python train.py --n_layer=14 --vocab_size=2048 --norm_place="pre" --lr=0.000813 --grad_clip=2.0 --seq_len=512
MLP neurons of a small language model. Each row is named by its layer, matrix (gate and up: input weights; down: output weights) and neuron, and shows model dimensions 160-223. Each number is 128 + 32 x the weight over its row's rms, rounded and kept within 0 to 255. A neuron's up and down rows have the sign that makes its largest values positive.
After each neuron's rows, "fires in" lists the words (lower case) most often at its 100 highest values on Wikipedia text that the model never trained on. A number after a token or word is its count.

L2.gate560 [146 111 145 188  89 116 117  95 149 149 157 117  85 165 102 121 108 145  83 145 140 141 131 107 108 168 101 104 153 119 107 158  39 155 128 141 117 121 164 123  82  77 144 153 109 156  91 141 118 134 113 144 113  95 169 107 113 106 106 131  96 115 129  40]
L2.up560 [137 110  78  98 156 138 101 102 127 112 141 128 129 155 118 149 160 118 130 156 141 156  65 105 106 119 134 118  77  96 149 150 113  80 161 144 101 117 114 129 113  88 126 165 141 198 205 109 170 166 166 113 110 166  21 141 153 125 173 111 174 105  91 100]
L2.down560 [118 123 194 155 130 157 140  95  86 102 102 172 132 198 147 149 122 146  83 197  75 178 134 101 179 125 104 140 168 154 166 142  72 171 116  97 147 136 122 116 164  82 128  67 109 168 198 137 141 104 147 126  92 157  32 147 121 107 150 122 162 116 134 147]
fires in: "us" 21, "usa" 10, "prince" 8, "princeton" 6, "bradley" 4, "united" 4

L11.gate642 [ 75 136 115  88 127 161 170  82 152  63 145 105  86 142 163  90  76 169 137 111  95 119 124 120  93  91 133 116 127 129  96 177 117 132 106  64  82 149  99 165 116 120  93 182 129 133 100 131 160 128 144 106 163 174 110 112 137 121 153  98 183 121 152  99]
L11.up642 [135 142 132 136  93  96 106 103 137 184 110 167 112 135  89 115 220  93 179 181 121 113 115  83 122 115 143 182 105 115  26 102 129 119 150 162 115 192 163 186 158 148 179 163 115 157 147 120 127 164 127 137 142  67 141 159 119 129 173 131 150  96  66 114]
L11.down642 [ 88  85 138  76 101 102 101 113  98 102 143 154 124 122 156 170 112 138 130  94 115 135 125 152 125 113 124  92 138 133 124 138 104 101  83 202 175 129 141 114  66 230 157 112  63 175 129  98 123 171  80 113 166  82 114 137 160 122 175 127 155 149 137 111]
fires in: "is" 25, "was" 16, "were" 10, "be" 4

L3.gate456 [118 172 146 165 106 139 107  90 137 117  69 231 151  88 137 117 112 165 170 115  89 139  60 105 100 113  91 176 158 128 131 172 103 166 108 149 125  81  98 190  92 130 131  88 162 130  76 136  90 141 141 183 124 153  86  98 111 155 106 131 139 109 140  92]
L3.up456 [131 149  72 176 188 106 113 145 148  99 119 115 157 111 150 138 126 174  94 153 150 163 133 143 134 158 173 113  84 141 109 158 108 141 153  87  54  66  96 135 181 108 164 126 153  94 110 116 112 139 142 227  83 148 115 154  66 119  56 137 143 126 166 124]
L3.down456 [132 149 154 147 118 116 179 138 178 134  70 178 148 114 143 131 136 127 123 172 110 164 140 131 155 111 117 137 127 125 107 180 129 127 111 141 113  84 117 107 125 135 139 149  94 118 139  97 114 155  65 165 160 134  41 135 181 121 163 159 134 125 124 156]
fires in: "part" 18, "chairman" 11, "member" 8, "party" 7, "director" 6

L5.gate303 [118 163 180 126 155 132 122 108  91 120 171  89 100 147  98 118 132 158 153 131 158 118 138 119  82 111  80  51 158 116 131 156 114  98 115  75 138 155 110 158  98 136  97 110 123 154 189  62 153 125 104 150 143 173 179  83 128 131 153 149 138 178  94 135]
L5.up303 [132 152 119  70 163 157 139 151 158 159  95 153 125 124 164 135 154 127 159 158 177  66 111  47 164 137  80 162 156  98 144 122 137  71 118 167 128 104 175 104 122 174 144 115 109 148 119 130 150 133 136 141 138 105 161 151 160  59 142  59 165  96  96 103]
L5.down303 [163 143 114 136 130 133 139  84  97 158  85  88 128 138  60  39 124 122 174 143 161 166  94 129 149  51 147 202 147 122 139 117  79 127 141 107 123 155 157 101 150 113 112 107 180 117 108 111 117 126 192 147 183 146 115  95 146 115  77 120  99 139  87 168]
fires in: "and" 47, "pol" 8, "covid" 4

L9.gate506 [132 150 164 108 130 165 140 101 198 115 140 138 120 121 161 126 128  91 105 149 114 106 170 114 137 117 137 100 166  42 158 141 101 179 109 159 101  93  92 131 147 147 168 118 117 152 157 109 156 173 140  87 113 115  98 152 109 116  44  97 149 145 108 177]
L9.up506 [135 146 165 173 120 103 107 112 150 104 168 117 117 151 156 158 128 130 109  71 123 153 131  86 124 127 156 169 198 135  80 181  88 152  79 114  62 118 113 118  84 166 104 103 167 115 118 154 101  97 139 133 201 118 143 109  57  73 113 132  86 143 152 128]
L9.down506 [137 159 146 146 124 110  61 153 156  80 126  98 156 136 166 147 181 116 143 111 143  96 125 101  75  80 174 168 114  95 130  65 181  57  95 105  93  74 125 124  26 100 129 133 167 131 115 162 144 179 153 108 154 130 174  91 141 128 145 124  98 120 232 180]
fires in: "united" 56, "berger" 4

L6.gate830 [192 125 173 112 173 119 122 171 166  49 101  64 125 167  97 100 115 101 127  82 124 137 161 114  67 101 131 147  82 118 173 103 110 131 138 141 132 127  85  90 135 138 100 119 112 148 115 113 101 109  96 194 120 131  98 131 127 165 117  90 163 107  64 122]
L6.up830 [189 108  88 117 128 116 172 131 161 100 201 119 143 160  82 140 131 104 109 126 104 155 143 183 150 185 174 151  81  89 147 124 151  94 141 155 154 155 141 116  88  77 117 138  97 149  61 187 196 154 168 121 111 124 142 114 142 107 142  94 114 110 116 131]
L6.down830 [151 144  83 171 142  95 162 142 157 115 149 121 120 110 138 118 121 137 163 107 155 130 180 151 126 101  96 172  74 149 151 130 183 111  88  96  89 166 140 178  64 157 190 128 151 175 119 108 110 141  54 138 159 100 119 149 144 106 158 115 179 147  95 104]
fires in: "town" 20, "party" 15, "county" 5, "border" 5, "village" 5, "city" 5

L3.gate620 [101 146 110 166 134 131 154 132 103  98 120 122 147 131 101 165 179 185 126  86 141 143 163 126 157 131  99 186 136  89 187 133 154 121 106 122 142 111 129 149  91 143 104 130 135 125 111 170 148 107 163 126 132 142  81 144 126 122 126 122 183 161 157 156]
L3.up620 [107  93 127 181 211 119  67 132 141  99 108 133 153 141 139 132 170 184 190  52 109 126 125 119 113 118 104 124 141  83 194 143 112 200 123  82 148 153 171 152 170 150 151 125 123 118  70 155 145 129 157  76 123 189 104 106  92 155 127  90 178 194 140  60]
L3.down620 [104 116 236 140 203 169 112  55 144 158 106 140 141 131 180 104 138  79 191  88 119 134  80 142 163 151 133 122 111 160 116 115 131 195 142  65 122 108 177 113 151 135  77 125  93 118 107 120 165 118  94  88 114 145  75 120 126 105 140 154 137  95 183 100]
fires in: "this" 43, "such" 21, "that" 19

L3.gate570 [ 97 110 177 115 169 137 194  99  59 124 157  92 161 127 114 116 115  58 112  38 160  97 186  68 161 101 105 157 111 171 116 139 111 155 111 113 107  66 104 147 168 142  79 152 166  83 161 132 178 129 108 134 153 154 102 102 168 129 148 120 164 133 154 148]
L3.up570 [105 104 129 163 173 165 155 118 115  92 108 130  54 130 162 157  89 119 123 105  98 138 150 137  95 176  77 139 133 124 122 154 198 125 100  56 207 106 174 204 130 164  73 147 100 165 118 105  97 125 181 109 110 139 147 153 172 117 100 131 148 172 102 166]
L3.down570 [134 145 143 100 145 107 167 144 136 192  76  85 186 131 186 125 148  91 151 110 101 124 149 110 136  58  67 134  71 201  95 164 157 119  96 133 127 130 187 175 131  91 143 106  80 129  95 165 101 127  94  85 136 108  78 201 137 139 112 158 144 165 149 144]
fires in: "this" 31, "each" 13, "every" 12, "any" 11, "that" 9, "such" 6

L5.gate468 [152 172 179  99  70 192 138 102  74 101 108 137 133 141 106  82 130 112  74  78 107 104 146 122 139 131 110 104 151 183 150 131 144 163 121 143 116 117  79 151  96 125 121 107  96 118 157  91 101 136 104 154 139 170 146 109  64  97 126 152 161 113 112 112]
L5.up468 [117 101 104 135 144 147 136 123 156 149 115 149 107 167 110 120 101 111 134 146 130 137 199 155 164 116  89  55  92 177  79 143 157 128 113 126 108 101 138 123  99 122 158  97 121 207  84  80 146  65 127 144  99 126 124 138 151 127 102 128 110 133 105 103]
L5.down468 [ 84 115 125 105 111  92 151 187  74 131 122 113 136 143  86  96  93 181 146 146 172 174 134 100 136 132  80 139 109 169 116 160 132 103 138 193 129 108 129  93 108 142 156 122 170  91 120 112 111 117 136  84 115 118  95 141 106 123 116 125 119 138  97 207]
fires in: "for" 33, "of" 20, "with" 9, "at" 7, "upload" 6

L4.gate987 [164  81 175 202 137 158 136  68 150 165 122 147 189 125 134 169 191 130  87 102 122  93 163  99 136  67  99 119 147  98 124 104  97 157 150 131 131 118 121 100 132 120 109  94 106 155 140 119 127 149 191 113 126 163 175 113 118 128 147 137 147 176 111 155]
L4.up987 [184  85 112 127 108  80 158 206 167  76 105 114 100  97  90 133 154 102 181  76 162 178  84  74 202 145 131 176 141 175 108 140 107 163  95 143  68 143 180  93  96 144 136 141  72  58 121 133 173  65 104 128 108 108  96 129 146 164  91 166 102 129 160 125]
L4.down987 [225  58 126 126 157 158 137 117  98  97 129 145 139 151 146 152 147 160 105 116 124 114  88 104 185  88  92 104 119 118 173 173  87 156 107 135 165 126 110 139  96 163  79 116 149  94 139 164  73 118 133 169 115 117 127 121 140 119 194 112  96 142 147 142]
fires in: "this" 18, "one" 15, "that" 13, "highest" 7, "main" 6

L4.gate895 [146 108 165 156 162 125 135  75 135 152 114 107 169  88  95 147 172 147 168  73 130 108 110 175 129 119 164 203 131 107  80 107 100  83  83 123 129 157 146 101  85 172 131 159 138 106 142 127 132 169  88 138 180  75 155 148 175 160 136 109 135 113 126  97]
L4.up895 [115  89 131 113 119 112 170 195 173  79 136 170 120 138  73 136 130  83 123  96 172 169 107 115  72 153  99 145 125  96 129 135  70  99 119 189 156 121  98 168 123 148 147  28 125  63 112 121 143 111 173 126 157  76 112 151  91 134 160 127 142 177  92 107]
L4.down895 [164 100 100 127 171 167 141 166 151 147 191 118 153 170 131  82  69 136 126 121 187 121  96 140 125 105 177 112  67 143 129 105 153 156  88 100 118 140 109 178 123 119  81 147 134 125 169 127 139 115 117 159 121 165 131 135 173 101 154 123 118 134  86 111]
fires in: "to" 40, "spanish" 8, "that" 8, "atlas" 4, "stewarton" 4, "reached" 4

L9.gate303 [ 77 186 158  92 104 140 112 104 138  90 105 132 167 135 126  82 137 132 114 146  78 134 106  78 106 189 166 140 188 122 101  91 116 113 100 128  86  57 137 159 126 197 114 115 198 141 132 126 122 139 195 144 158  78 133 122  73  84 177 177 112 113  96 107]
L9.up303 [ 60 182 150 124 171 119 169  80 123 167 106 224 107 191 118  94 143 174 116  93  73  94 132 106 118  96 125  99 112  66 140 145 140  94 140 127 129  96 173 216  94 108 143 134 133 117  89  73 175 180 143 212 137 160 141  72 138 101 188 147 140 148 130 131]
L9.down303 [ 76  91 142 129 106 142  75 152 122 103 136  75 145 137 138 140 110 119 160 132 106 110 133 105 120 157 135 142 217 110 120 116 128 118 165 123 137 103 130 146 120 134 119 175 133 107  56 129 175 158 148  96 142 132 186 162 195 152 159 158 109 186 126 111]
fires in: "is" 52, "was" 28, "carolina" 8

L2.gate470 [131 107 159  67 125 100 124 139 110 156 161 177 136 109 183 129 106 129 110 138  94 146 188 116 157  97 151 151 112 125 123  97 152 141  55 138 190  97  60 145 138 159 125 124 138 124  32 101  88 207 156  58 113 143 120 138 189 103 179  94 133 162 121 121]
L2.up470 [ 93 105 143 101 120 105 181 135 135 135 179 143 146 123 104 108  93 105 139 102 127 102 151 198 137 120 139  96  88 174 147 152 179  54 118 102 156 177  99 111 147 138 172 147 168  74 137 143 101 182 131 145 127 126  68 159  96 116 109  84 121 191 129  98]
L2.down470 [152 150  55 163 136 147 155 184 154 100 137 107 118 144 142 121  95 107 114  86 136 119 148 151 132 119 130 155 128 131  97 159  79 135  89 141  99  84 119 134 138  79 122 110 108  96 122 103 138 152  90  89 134 183 107 135  83 165 140 111 194  97 137 155]
fires in: "second" 17, "third" 14, "first" 11, "majority" 8, "south" 5, "these" 5

L4.gate157 [183  96 129  92 138 166 104  55 160  94  88 141 163 124 167 107 173 100 171 115 137  74 118 132  64 163 137 109 124 126 135 116 109 145 159 143 134 101 158 200 194 114 145  94 154 135 121 135 168 112 161 174 151 131 168 137 104 146  83 151 169 116 129 119]
L4.up157 [171  96 127 106 139 149 102  99 147  82  67 178 176 130 144 111 193 106 162 133 144 119  91 165  75 171 187  98 123 150 142 117  93 131 152 113 139 106 146 185 160 108 127 109 164 174 138 126 164 126 150 206 148 125 154 124  67 124  82 125 162 105 103 157]
L4.down157 [137 141 119 124 128 128 153 124 132 109 135 149 133 138 146 127 139 131 144 128 144 126 125 130 112 141 121 119 132 126 135 121 142 132 122 127 135 128 122 133 127 116 118 122 125 134 122 129 139 124 130 137 133 130 130 139 125 133 117 129 142 126 126 144]
fires in: "the" 96

L6.gate107 [ 95 144 196 159 119 158  73 143 121 199 118 108 113 122 139 124 109  76  95  69 113 136 118  81 136 127 116  95  77 159 124 102 147 172  69 130 144  69 155  95 117 154  65 158 143 117 145 122 130  77 155 111 157 185 160 113 113  94 101 156 108 110 109 200]
L6.up107 [129 150 171 138 120 188 127 157 139 149 122 149 149 111 115 119 148  47 120  99  98 122 156  69 104 121 103 147 129 129 103 130  77 124  99 153 112  84 124 153 127 113 128  95  73 124  72 107 113 147 115 150 202 122 148 112 164 101  67 114 112 150 127 152]
L6.down107 [107  96 148 137 128 126  86  87 102 112 135 162 131  98 123  61 157 143 133 129 160  94 160  85 173  95 125 113 135 112 139 121 158 142 132 122 122 149 169  96 139 151  92 127  94 133 150 149 127 136 109 111 100 131 137 139 176  86  90 183 104 125 110  88]
fires in: "and" 80, "well" 10, "or" 4

L6.gate663 [212 118 169 105 127 120  91 116 150 114 133 112 121 103  94 110 182 152 119 159 123 135 100  87 165 180 132 144 155 169 197 153 132  76 124 114  93  91 156 135 177 131 146 134 120 152  56 156 110 125 138 123  80 115 149 148 101  84 141 112 188 134 135  81]
L6.up663 [100 175 172 158 102 114 179  79 101 142 111 140 121 122 128  59 120 112 108 117 115  98  86  66 105 158 113 131  88 141 177 127 167 156  84 174 116  98 107  82 150 149 107 123  89 106 127 106 126  89 161 148 116  92 179 168 105 116 169 100 131 197 121 141]
L6.down663 [132 125 107 153 200 125 141 102 124 155 137 127 110 127 142 114  76  77 127 115  78  96 162 117 185 155  91 115  77 147 159 175 152 141 109  74  99 109 157  97  77 185  94  96  66 147 120 146  96 110  85 111 145 115 130 154 157 140 178  66 145 165  88 142]
fires in: "state" 24, "county" 14, "city" 8, "elected" 7, "incumbent" 4

L6.gate9 [133 160 171 149 110 155 177 130 119 133 146 143 110 189 119 113  79  89 105  92 114 111 177 132 120 122 109  49 111 149 191 172 182 179 135 153  68 116  85 165 120 125 138 121 111 175  89 164  92 129  88 106 102 163 157 156 119 129 176 138 155  96 149  95]
L6.up9 [143 181 161  70 137 120  84 145 116 130 152 162 196 125 115  98 124 155 123 117 101 131 161  97 128 150 152 102  65 137 132 167 145 149  84 162 141 116 132  87  74 132 136  84  94 148 112 152 101 167  99 109  97 128 108 159 116 112 127 156 155 149  68 125]
L6.down9 [122 175 114 113 173 145 144 153  65 109 113 135 105 125 106  60 152 130 146 105  88 133 110 118 127  99 143 132 146 138 143 151 164 161 129 139 112 135 143 188 152 123 147 137 144 131 122 156 167  65  71 124 134 126 235 143 187 107 135 118 170 148 139 171]
fires in: "0" 24, "manager" 8, "census" 8, "management" 7, "premier" 6, "turnout" 6

L3.gate84 [147 128 102 128  88 104 137  93 156 129 155 132 135 135  73 111 129 112  85 113 124  61 133 101  96 117 158 152 140 140 149  81 117 127  99 131 128 129  98 119 136 165 185 100 113 133  81 142  71 108  94 165 113 136 123 163  84  57 146  81  65 149 136 114]
L3.up84 [145 149 155 146  76 103 119  98 193 157  78 133 170 130 141 130 100 137 103  86 118 129 164 212 132  94 144 113 138 110 144 139 144 117 119 133 125 139 111 152 120 117 130  77 108  94 134 201 135 122  89 129 132 126 131 113  95 169 143 129 167 134 105 165]
L3.down84 [ 63  94  82 144  96 158  84 101 132 114 192 144  76 192 107 121 147 131 153 138  87 136 101 167 135  97 169 176  84 144  87 114  69 151 154 137 158 166 110 116 105 125  93 135 130 130 124 162 137 112 144 105 153  84 156 148 123 167 134 118  75  85 109 129]
fires in: "to" 15, "relegation" 14, "across" 13, "branch" 8, "revolution" 6

L11.gate387 [ 71 166 112 118 127  62 113 158 127 127 153 118 159 168  83 184 171  95 149 162  88  95 159 152 104  45  83 153 127 106 181 134 113 145 106 153 109 214 141 107 116 142 138  72 163 129 179 150  84 130  86 151 179 151  74  97 152 139 171 194 126 115 133 150]
L11.up387 [ 88 164 117 195 137  96  97 181 111 127 142 115 127 169  99 108 100 122 133 117 146 179  70 161 148  96 118 160 123 166 118 163 136 126 114 120 174 151 122 125 100 106 114 143 199  68 141 170 104  53 130 140  74 138 109 116 120 197 136 183 240 117 117 172]
L11.down387 [140 105 103 189  93 126 157 151  56 123  93 163 161 138 172  46 150 139 103 103 176 160 122  83  50 127 108 124 140 153  62 147 125 147 158 110 139 135 128 139 135  76 108  99 150 138 104 103 128 137 126 143 142 106 140 114 107 158  89 162 130  96 131  66]
fires in: "of" 16, "in" 13, "on" 12, "and" 9, "s" 5

L5.gate244 [ 83 121 106 125 141 137 123 143 141  93 145 129  94 199 125  87 170 112 118 137 127  68 127 140 119  50 165  96 110  89 137 174  90 161 116 204 159 121 107 107 139 136 129  89 117 137 142 154 153 160 117 151 149 164  78 131  86 162 145 131 170 160 130 128]
L5.up244 [107 148 111  91 135 180  96 103 116 141 139 132 111 136 151 176 138 107  62 127 124  86  95 182 121 108  90 120 191  76 109  60  54 104  93 157 135 151  79 163 140 184 127 128 144 150 134 172 137 109 106 115 152 127  85 104 128 114 176 130 205 128 127 105]
L5.down244 [105 122 137 102 151 135 175 183 121 149 152 118 117 108 133 185 169 141 133 182 123 128 128 114 139  91 114 129 135 116  72 144 112  48 120 196 136 136 109 140 144  67  83 159 149  83 135 114 109 165  99  98 144 200  87  73 126 100 149 146 146 181 173  89]
fires in: "of" 30, "conservative" 11, "for" 10, "on" 5, "psychology" 4, "in" 4

L11.gate950 [136 122 159 120 130 181  97  99 148  85 146 136  88 140 189 153 149 110 150 140 173 125 157 164 119 114 148 115 175 172 144 154 148 126 159 163 148 100 112 169 103 102  78 122 140 135 157 141 127 159 100 146 172 111 121 112 144 143 116 185 135  97  95  68]
L11.up950 [168  97 154 185 134 147 164  72 178  98 171 163  85  99 142 153 166  94  99 133 120 164 196  84 136 129 215 111 167 162 122 154 155 126 179 101 132 109 143 193 147 120 148 132  99  78  94  79 124 122 167 183 125 118 133 161 141 167 140 104 104 109  91  82]
L11.down950 [122 135 153 114 110 129 105  84 137  85  90 135 158 165  84 132 105 120 160 144 145 167 110 180 151 149  80 238 119  59 121  95 119 142 131 133 158 120 103  63 172 161 125 139 128 110 142 145 149 111 134 109 136 130  61 143  88 148 182 177 149 141 194 168]
fires in: "was" 19, "is" 13, "they" 13, "there" 4, "were" 4

L3.gate914 [166 149 131 109 143 153 116 123 123 123 101  90  87 131  88 138 145 166 114  98 172  90 137  61  73 150 139 127  80  57 150  84 160 127 103 164 116  69  96 144  87 122 157 142 139 143 168 124 139  99  98 144 165  82 159 130 130 126 112 149 101 146  84 148]
L3.up914 [103 120  81 137 144 174 142  69 130 123 132 152 199 137  70 140 141  67 150 114 162  91 120 101  86 117  80 150 137 165 142 158 160 102 106 123 168 119 152 166 157 145 165  49 130  74 132 189 178 161 108 129 115 155 148 138  97 155 193 127 102 100 101 136]
L3.down914 [131 135  86  79 107 163 121 125  77 127 108 150  74 146  80 132 140 105 136 113 140  95 133 186 139 100 126 168  90  77 157 119 109  92 117  98 163 148 107 102 132 155 154  91 136 175  96 135 110  98  76 120 125 132 129 108 104  85 142 142 108 124 121 202]
fires in: "to" 54, "and" 15, "xiaoping" 5

L4.gate880 [153 108 112  69 148 172 170 107 144 117  65 104 170 129  84 179 167 120 122 133 150 125 149 111 107 145 117 156 112  84 162 122 153 110  98 104 157 164 184 130 133 100 139  87 128 121 155 149  89 116 144 144 168 108 104 121 117 111 112 126 167 122 117 174]
L4.up880 [151  80 137 123 196 102 150 151 160 140 149  97 149 165 106 175 161 131  93 137 138 115 168 183 157 141 114 185 129 127 105 118 108 121 131 158 110 164 136  78 137 175 108 126 170 156 136 143 136 111 146 213 133  94 137 109 185 172 114 150 107 119 135 134]
L4.down880 [101 135  70  91 136 123 174 187  87  87 130 177 109 152 117 139 170 113 193 114 146 133 134 142 103  70 133 168  97 119 118 169 121 154 140 192 113 119 105 138 144 136 130 121 119  94  68 142 104 182 162 116 157  95  55 125 135 135 139 145 133 149 106 130]
fires in: "the" 32, "across" 14, "above" 6, "which" 5

L11.gate355 [159 171 138 143 122  55 138  81 118 160 109 132  83 137  73  89 184 101 152 108 143  72 182 150 139 136  69 154 132 108 121 103 110 130 109 138 146 144 117 103 109 121  44 141  51 118 103 138 177 127 131 148 160 162 127 148  81  95 149 138 108 131 132  67]
L11.up355 [ 90 109 100 166 185 112 110 119  97 164  94 170 104 129 144 130 151 132 137 134 123  83 123 140 200 103  94 193 151 114 141 102 141 108  43 111  89 102 140 172 135 120 117 181 158 151 166 108 166 181  92 112 185 148 137 177  93 115 148 146  96  77 163  73]
L11.down355 [149  86 137 117 108 121 116 182 143 158 121 102 115 132  59 128 126 118 131 132 169 175  83 168 125 164 143 108 189 132  67 138 135 129 113 127 140 111  96  50 138 103  92 138 101 138 133 113  80  85 104 117 157 139 154 151 149 107 139 122 125 221  95 113]
fires in: "but" 29, "and" 13, "al" 5, "or" 4

L9.gate130 [ 83 175 162  67 175 155 150 100 134 120 124 112 142 202 140 135 102 142  57 145 126  84 132 105  89 119 161 124 108  90 127 168 151  96 168 188 104 121 134 179 165  93 103 156 123 127 133  96 130 131  93 154 119 111  94  92 119 180 148 115  99 122 124 130]
L9.up130 [119 134 159 143 139 111 117 101 102 101  53 142 101 157 183 126  71 128 170  80 111 140  80 128 180 138  75 134 133 153 132 111 146  67 122 157 188 115  81 142 143 153 100 124 139 122 122 155 119 108 165 134 144 122 155 153 133 103 111 146 123 177  87  74]
L9.down130 [101 167 101 127 152 128 136  79 134  89 133 128 157 185 129 121  93 182  87  95 141 134 130  80 141 105  96 148  84 138  86 156 210 145 136 131  88 141  88  89 126  85 139 157 190  85 170  69 120 156 171 127 143  95 131 151 114 152 157 132 110 146  89 169]
fires in: "at" 60, "atlas" 4, "attended" 4

L4.gate805 [131 142 113 114 132 115 164  76  75  83 119 100 158 150  88 134 108 102  72 126  93  90 129  91 125 130 124  84 142 143 121 129 169  94 164 222  95 148 135 124 115 133  88 138 153 170 137 171 188  97 141  88 157 134 168 129 131 167 133 118  98 153 166 138]
L4.up805 [ 87 108 150 170 142 161 120  67 157 145  48 161 125 107 117  91 127 139 128  96 159 141 130 168 114  65 118 114  55 207 141 130 122 116 106 143 176 141 115 157 161 157  42 104 129 136 159  85 110 154 115 176 134 134 140 151 178  99 130 113  94 115  98  94]
L4.down805 [104 164  69 176 141  81 126 100  91 149 115  87 114  77 111 121 146  86 129 134 122  95  78  94 125 119 128  95  85 130 141  94 120 144 180 140  94 131  83 141 140 125 188  92 103 144 136 126 127 120 133 126 137 130 143 144 124 148 164 171 157  98 155 139]
fires in: "to" 34, "following" 12, "the" 10, "during" 4

L9.gate260 [123 142 169 102 119  85 173  99 161 121 150 137 169 165 153 175 209  92 146 115 104 142 134 148 110  80 101 170 162 123 129 151  94 118 104 148 134 128 205  84  97  88 127  92 129 133 169 160 137 125  80 172 129 121  92  90 125 132 168 128 156 136 172 123]
L9.up260 [162 138  96 108 141  84 116 144 102 117 145 175 121  47 194 131  72  98 157  85 119 166 207 134 109 172  96 112 139 161 163 117 173 209 137 121 145 121 112 192 121 173 135 116 160 127 121 163  66 165 118 113 180 146 115 192 150 127 111 152 160 133 152  93]
L9.down260 [167 111 139 150 146 101 143 145 151 132  73 166 204  67 171 111 176 104 101  81 156 128 144  89 153 169 151  80 118 141 154 148 119 191 107 161 156 134  98 179  84 154 159 104 129 143 170 129  94 162 115 106 113 227 110 169 106 154 125 150 174 136 129 156]
fires in: "that" 48, "what" 15, "this" 15, "which" 6

L6.gate406 [144 111 150 112 179 157 133 124 162 112 100 138 123 160  83 138 124 150  83 118 161 128 161 105 139 154 107 144 120 129  69 141 111 120 123  74 163  83 106 110 159  94 120 160  92  84 126  87 150  92 136 169 174 173 122 172 147 139 212 141 118  82 135 140]
L6.up406 [117 130 126 159  81  92 179 134  96 142  87 133 149 138 132 141 112 138 154 124 118 165 107 195 115 126 123  75 201 181 129 144 113 177  84 147 112  92 114  88  94 123 118 151 158 106 158 135  96 116 115 154 128 155 125 124  90  96 104 138 160 110 127 127]
L6.down406 [ 76  67  88 195 142 148 112 147 152  61 137 142 115 135 180 117 135 135 151 130 123 123 141 159 117 101 127 150 127 136 133 147 143 141 162 123 131 129  64 138 166  93 140 105 123 140 148 130 155 141 195 100 102 124 147 103 165 124 148 100 167  83 143 193]
fires in: "first" 36, "second" 11, "temple" 4

L3.gate536 [141 108 143  78 144 145 152 124 107 166 147 138 119 138 128  83 168 161 103 142 117 155 140 106 166 113 176  80 109 174 126 164 118  96  79 143 184 113  64 144 139 145 147  99  39 160 110 139 117 125 112  96  84 146 117 129 137 143  71  78 139 166  81 148]
L3.up536 [122 125 139 131 101 112  82 128 113 104 102 229 137 189 101  89 239 114 125  91 135 138 133 110 197 177 156 124 157 120 163  91 150 158 120 147 101 100  42 161 106 133 133 141 121 149 109 108 175 136 110 103 127 136  64 157 155 142 100 109 137  87 101 151]
L3.down536 [ 83 147  79 115 116 151 151 125 166 146 104  98 133 128  88 130  90 121 118 108 113 103 106 144 122 135 100 145 158 191  61 110  87 114 134 120 143 136  92 153 157 124 113 120 116 159 128 127 138 129  55  95 158 124  84 180 164 137 126 150 153 132  67 141]
fires in: "or" 40, "and" 9, "often" 8, "even" 6, "than" 4, "rather" 4

L11.gate405 [ 91 133 149  39 141 156 127 133 216 127 140 127  66 169 114 106 133 172 108 124 108  74 132 165  95 125 126 136 120 106 114 148 119 210 134 106 139 192 114 179 147 186 118 195 131 125 134 132 111 118 134  72 143 114 166 138 178 111 156  64 154  52 156 111]
L11.up405 [136 141 132  52 153 110 143 146 113 142 103 128 100 124 106  88 162  71 126 127 123 118 108 122 142 150 120 152 195 174 160 157 135 110 104 121 149 148  91 133 103 155 134 125 124 108  95 121 179 188 144 120 147 144 117 166  90 144 151 134 137 123 157  89]
L11.down405 [110 136 122 137  63 101 142 181 164 155 123  80 128 117 124 156 169 141 131 139 155  98  56 155  63 147 190 178 122 120 161 149 126 130 179 147 146 119 134 120 179 190 130 126 118 115 142  86 167 117 162 156 132 140 122 131  86 111 188 161 158 133 181 164]
fires in: "more" 14, "is" 11, "very" 10, "was" 10, "l" 5, "are" 5

L3.gate513 [117 100 128 160 156 107 122  80 121 119 100 176 109 189 140  45 134 126 124 122  83 127 170 160  94 114 158 124 165  94 151 186 119 123 114 164 111  72 165 130 154  67 131 153 150 159 129 134  78 175 114  71 122 214 197  83 135 125 174 156 132 127  80  67]
L3.up513 [136 141 141 156 152 108 119 140 180 126 156 129 139 135 163  93 142 130 109 164 110 164 188 113  72 116 120  85 127 101 130 175 201 169 153 148  84 129 100 166 114 137 185 130 120 146  82 134 101 102 111  75  87  87 110 149 105 100 133 141 119 153 110 164]
L3.down513 [139 136 144 144 122 166 145 176 122 105 122 156  95  90 124 107 124 168  99 153 162 161  78 114  83 101 152 127 131 118 138 168 129 155 176 151  98 161 130 134 150 109 154  71  80 117  87 149  98 170 140  97  88  74 115 108 104 102  86 202 124 103  75  72]
fires in: "team" 14, "pts" 10, "at" 10, "his" 9, "date" 4, "with" 4

L2.gate579 [173 173 187 188 117 112 124 154 157 135 119 104  99 150 162 136 118 185  93 127 113 140 155  80 133 105 152 149 137 140 169 133  62 168 149  97 125 123  80 125  93  98 152  93 139 186 144 132 141  93 125 140 113 111 144 114 108  41 118 164 131 163  84 125]
L2.up579 [101 153 120 175 112  86 143  96 108 115 144 108 198 161  93 116 126 180 112 155 117 188 117 116  84 144  77 117 133  99 113 150 102  86 126 125 118  73 165 101 121 134 182  97 181 158  99 131 128  80  94 103  99  82 114 129  96  84  96 139 118 197 111 121]
L2.down579 [121  83  94 176 142 124 151 105  85  99  82 128 167 131 158 167 151 188  97 110 133 124 140 148 108 135 119 109 121 130 169 168 142 102 120 168 125 102 116 113 105 153 128 158 116 157 191 105  75 126 149  70 158 111  75 103  80 114 117 176 106 122 116  98]
fires in: "series" 22, "species" 12, "family" 11, "movie" 6, "book" 5, "group" 5